Weights of a small GPT-style language model, trained from scratch on English Wikipedia.
Architecture: RMSNorm before each block, biases on query, key and value, tied embeddings.
MLP neurons of a small language model. Each row is named by its layer, matrix (gate and up: input weights) and neuron, and shows model dimensions 96-191. Each number is 500 + 50 x the weight over its row's rms, rounded and kept within 0 to 999. Numbers have three digits each. A neuron's up and down rows have the sign that makes its largest values positive.
After each neuron's rows, "fires on" lists the tokens most often at its 100 highest values on Wikipedia text that the model never trained on; "fires in" lists the words (lower case) most often at its 100 highest values on Wikipedia text that the model never trained on.

L10.gate422:585497495551495495455456527515545406490495530447493564410523423513436560511487501580439521453511557443496508480494579496521449408497408501401570530533432487475459569509473477498549556441489457446477514473487400517430559446548449561512454517500424523506539555423515487432589509544494459507
L10.up422:445472383552466535479448482557516513515563558510563459559470447542402489535405470488388482498489501517558353494489486456454520514574452508485483511566449503484475530477557528477448485535516450536565372540550499512449493477555445623474563490478478526473498501509484564469483598539534419498
fires on: " the", " of", " The", " to", " in", " on"
fires in: "the", "of", "to", "in", "on"

L11.gate568:550526511525469516555512488529587545483503475493496540601459464516384502503441541477545561496472519517483541517486500468569429527589533484456555453453469549436541564538463511506523568478419480458545568481477363575560473517566463475376469508487417591485565449442438459514560608480427580533
L11.up568:539506574561489441475583521426472444592509549462641508555501501567558519501542503466466503418498552540503493522472584487538584549498546492538401487428546392447531502555497562514507556528543670517476564437410504516456521508481439520458465508554515528486483477592510423599532509470519565548
fires on: " to"
fires in: "to"

L4.gate680:503489459505417583545525312483549429441495490428587459456501526481520406533543446505516512518427497479447536469491485530404465543547421412443450470504519454520473557469521551457537561517553575529475438430564463456530483494516398536499565419507543589519579524475510500591382523513572484501
L4.up680:585536433563508483503495497476571441532522477446473562492452500575530422524586453598466626472537559548506514467526442595504434549531447418428477469504400422503455540491571541483493575446561519564572561518511539493501504413513536545537567370531519469491489400522472529526512445504488472586
fires on: " of", " from", "n"
fires in: "of", "from"

L2.gate737:548420510440506536489527579559586456555561550510444438548496596425487486466481518518561470472493404496477603516521493478468420518533543425497563388452474479493510431552544523475527488587446598451448583532584496430506516419435519530524521523558434453485388431420498524551447474401502429542
L2.up737:493442456420556492578407489608551401443530501500486375595475528484600383439512469474483454516457431529467547484521464524471473476519495510439548506509497486493587526419499490544473520513464482418462578488492534441561499530476442542450460438580542422476396471497478432537564524414510402474
fires on: " as", " As", "As"
fires in: "as"

L2.gate742:458511503512463482604555419498608458443453515397412457486511512522520500489555552525429528484519522422512493544450514449455453438546498565598475433572525479470531492511528410428441585491500429499427533473400441423470558473461482577465521502446541475428497550496446397526489485495425476420
L2.up742:569581400487535572609419511518497429457518428492546552513450432412496491504516468495459544464389558448432582502480480448480513517588474470483494512584454500499449479479589390432469520628524560522425507534442445495599514479586503552569497484484546511510552479508512495580481410436489463548
fires on: " of", "ese", " for", " from", " representing"
fires in: "of", "for", "diocese", "from", "representing"

L3.gate40:456499523463558518479464450559460453493530529406559438429520533522551537486441406547480485498512595516432598412596523465507475460557525543526477420457475425427521483517493539612529574488392458461614563434451461513570369480438578561479506502508471523546448513518545538489413574535518542481
L3.up40:521429400443526540539535431526489485492516506526505524440448518423421497531514527501511475608525546498441530571540428483469471514463498442510482486478586452587500473408445408439517500453472512510540521453463480465529571588488463488518462510443471506400582513443567489501438620417457525540
fires on: " in", " on", " after", " as", " by", " at"
fires in: "in", "on", "after", "as", "by", "at"

L5.gate498:555516509492511542506548476537426394651512520396431551550483646553550465495501620573482513489430499505523496568459372484512469466504423440485518494559409500522463479471575547504461394491475512494529529458509477531512561454430476571490463500477493347468524522470437488453562504499589547530
L5.up498:447519546489434487481560507485492510396516524501518452557465544598529516461418450471548516441563431529562531398468545470551633514452489467572482469481475396480483447528457464483419569541446466501555432495536512492504461502550451503523500481424500635487520448469419527467428471455511427488
fires on: " not", " also", " been", " still", " currently", "ly"
fires in: "also", "not", "been", "still", "currently"

L9.gate761:586523524558515482515516504565414523500615542464539510524533453488528480451482488589514586514475474496562481560440447433568480501472419534473463543590475382483538459588572536497566507477531514467382489550446465455462543445606408455470546514487542528475532479529486622503478557572490568524
L9.up761:472491502451509444519450530511520556455504547475458474623490460563570419463489461516488539438478519486573452497586559425489482533465521484545524448574543516421524426487564453578504484496487506530398504519517519492486431491573637492523488460475571520604461524534455623490445574401515525602
fires on: " that", " 1", "Wh", " same", " following", " 2"
fires in: "that", "1", "same", "following", "the", "this"

L4.gate123:534559515608455557494445563536529452481484494475537551484523593522470582597482482634449501502465543417495576465482518427465558511540511548499558443538570533499554492503518549595508451507436487455480446462539442579495535540514433478525392498553471610491527527419499452534523524594517486498
L4.up123:572498490557377430502534501443520512492412484515385452565432416552426444572586531492534474567470459612472537435522462550525576376486616502431523521590405430474471511511448573561507547599543469493461438484515536445436479499504528488493546545463497475446508472452487541516511457553464458543
fires on: " to", " from", " the", " on"
fires in: "to", "from", "the", "on"

L2.gate344:517492438451435477446426513466492515384475574558421621456589572573485464506600440446459577551517509512450470479514435536433470548452461476421475460508546506485458508507402526483494531415521521560524621564439507432473548561544451432574471485445462524554573512554525523560555441461440489465
L2.up344:529514512456559444531632479484508542450456515516466523428487616584478510544567409474476576536492463583493461497426476472530455478551518520507450471576525449362557514447466500466439460463468534622461465458465468479465525518525490493465536531443471496496493488515473573601550474496499501536
fires on: " that", " same", "udi"
fires in: "that", "same"

L5.gate673:515411474415466504472387440481485423477479472450456426565442560498533480477498467435488567508436530449445441447440504524530564560505475396566533372504394459527441601407514492546459531521565618459459549491498507566514536498469488500463432464523470588454423427506548566510529380474516475532
L5.up673:580423457517457473439461480571486440458431482517596471529512485402449428478526399460494429539504496487555609520524469510505388491516491475498534413498539480563567459525456492483483451435458468604441552498476596499465509475409395476496451598502407514415508505548446469587501474502511465528
fires on: " of", " both", " such", " in", " played", " those"
fires in: "of", "both", "such", "in", "played", "those"

L3.gate192:517352514599527414560382516505542529515476528494526446527416522508496549492506506533435424492546417547560547504498553498456461514490476502501495433429432448520553553504445568479449474536488488447548569415488420488571489450413475509443500516514533501547535464402536514555415441454588527466
L3.up192:526539470466522477638619627510520479524474466556519489559453426523600499527543504410509488475526490483481538527533455560586422463456577452470473493507466486517522514571447467517478439526490545483459518418448444470523537567450538435548490456427497462513490494480534630531487511495490479520
fires on: " as", "as"
fires in: "as"

L10.gate534:542479500517456414491505473486498511464504470421563471549476438477402511492548531439539618474466490530512561486513510395577570524604557406442545450482538471454512508457464484540454485444557546464494594472470453506461579414587464430471453559444397487467496418500404526613494537537437575522
L10.up534:559491530441481534525587480482458451539476533469541470587510517559437446466425475529491539489580556525482450513507384523451429590604461478453525546493540446508587532598498502512527543503515554455568606420481424537498525427372494462503469451473476476491556493553423515591552483480460464468
fires on: " to", " not", " ret"
fires in: "to", "not"

L4.gate644:427529531560457496450470476517467458467489520541496551428551533542483433550518457480424539498561434482519437462465514418544486495458413500582531531609464496525368494507433529506478474490407509573496584490452558401513585384584430453568434587586531562447485515525480635460493515464596518566
L4.up644:460484403469450430525492535496437507384456654477461538472502512504499509468543533413497510504551469504518521594553500457474463527578519488438517446538445422465552477437501517485561563554532487488477533496489491507570455524574490497440532488450565432409508532594528482624572476423475445511
fires on: " that", " This", " a", " every", " the"
fires in: "that", "this", "a", "the"

L11.gate425:460600457397503536494502493467495489401526517428559542540515532538472478563546485495467515508394442432433542446535519539461460497464562526498490501523398449461430507470559464519491499504525472514510498488534513533489537609502451428511547540595514550495464544475497477484539448537477461513
L11.up425:564421463551488439561447444498439483435477616561570462516463510521500474499550488615453478551469443461434563496437452539459464464427495413525478523479487455500418539415528531559557427444559486437576535443547507518502467502436512449467481506385446519618516487484583464504553528531547523517
fires on: " his", " His", " her", " a", "s", " debut"
fires in: "his", "her", "a", "s", "debut"

L5.gate659:488544563519463513463534521419487507496486537447474401578512478485512472376515522586504533597516589458420459520531548468526442542514531576550541461513538555466535412468431449432480514456544507454563506527588494434507546546494485510592461471397470583471517450494564379489475481497439509490
L5.up659:496506455520466394563525440539535444366483562611469532542484567474504497490552374484507487529492577448464494493490509490526523502513416421498537442484538496484585428543445489476466476480507532558537424576522499473535449509460477448524543443532454481430464496612474553498518520414454530524
fires on: " this", " such", " that", " these", " those", " same"
fires in: "this", "that", "such", "those", "these", "same"

L10.gate341:447467439450545493504434483495514548485358563418602475494493469458471558549514530530512467477492518487511540535517460363463535519582450566509479456513462523471519464472522506601446529491544531420508567491459540493553503485492415499484552509406509553517464457534411553500456616477406429439
L10.up341:544620383568446437507510461552440485469473476525594562574535539437545564511500483443421581494473578461447586571423396390484403514590414492517487441521544476494530506478448423492506541411472500502554449516384505501549552408487432455577554527492480477533451441479392466540503523486429511571
fires on: " to", " on", " On", "On"
fires in: "on", "to"

L3.gate586:523490437477457461489555492582521428510465500461521525645497537530575544538440574430456462501642624549474525511529348481422572510544504446528446518509465430498533396476539562529513487615528510494552607488586455563591517577486537521525519473494510468532465467485540507503561604497518521489
L3.up586:407507557441492506568505550549485492544587469469493490478447470569461570441412515513407447566572579481500456441398518479600499468566521466447533557532476526508461478590477560498456536476558411510514653446492427613566492478535498505430475443523497535526445495500478432534555469401518575465
fires on: " been", " be", " also", " later", " has"
fires in: "been", "be", "also", "later", "has"

L4.gate355:453489434468498527613437526558528427553488550507449550477491587503477642490483431516429525517550510550559544532409521407472423494543569583457493383514472493433494551470468520545523473532512582471554467495479583583469576425526506552541543541450507503411522447502532447370543464584456568494
L4.up355:373487480495518486534543477533501477497556550460506527601461468490507412584519455458526455485535447496584518507508540464478547434475481394482546449446476522510480501557477522487507476520508453561499492491523576483575545509560432442496530539499498531457541503501457531497461502611397481579
fires on: " of", " in", "on", " 18", " from"
fires in: "of", "in", "from", "madonna"

L11.gate220:565552523474448543452488578571452489544415425433530525571508525426518555498546504516448546522545523549518445498368501549468443567476553514552477602532495508428546543435469467476493486526426536352539433435520478601544492588491507440567462484525464570450526480506476475442456449499597550516
L11.up220:501516496481430538553425458486463505516506469475508540377498544455428560563545532456417450472553520455512411436495503469486393565490439537483498503554501486459498506437519595345573470538495433421502528430540571470436525528504475504456557510469496523451481554535526412544418440460466434400
fires on: " New", " Middle", " Los", " Old", " UTC"
fires in: "new", "middle", "los", "old", "utc"

L11.gate571:471437553466513462526444344526509471408586544493496468504498516578429480512526462430480465534494498427459460495485543522435557505371598435561506557410454566361467561555487404450443458579552415521480411497465463488529532526493517451523519492525534389521500449520500419450506549539479590486
L11.up571:507463432439498423550490419545426498459503526584530453529491510468471616506524442418525432505448483534558555532404549516493477496444591477471522569454519487478447419498488433548476418573548455425471550405575552533404567553576485525513457522417486504520449593523559509473421532563486455499
fires on: "s", " his", " and", "Career"
fires in: "s", "his", "and", "career"

L11.gate4:344445483477496507489499554485513488469540482422476543502528542566469562460401431574604524459526518500524548567458431437504491536535453475509477509523492466407412440512427492523538546551633473488491597418482541464465585537432449460436510476405433394447459539550429494546495538420387532525
L11.up4:525448523386484545540529407486499432541516479475568544554516554417388469479444427487476469403581618536410565545536459540542474500616465492563435521552460503500447427529543493566523565571559444518453570439521470485484608487468497478500612484492370374478521523471381361515552515518467564444
fires on: " had", " has", " have", " also", "t", " not"
fires in: "had", "has", "have", "also", "t", "not"

L10.gate33:540525464552456591485495533581435502451490507508604579480614470414418451504543501471572555534488501531433509610503537468478506561499583409423435498438514463518505525512492548499498528575479619457468512497405438541478451546560491474542416588491496590430501411461512489581474524540510538517
L10.up33:410494463556476512511524533402495514563425557538495538452461484491516469512626479422444536587464596518494575546471546576423552516516520443418576470493384550489519501555573489429424448451463523506365472499487488534507556452482482507544519526454430538600598455506454507521470611457453477456
fires on: " of", " in", " to", " de", " from"
fires in: "of", "in", "to", "de", "from"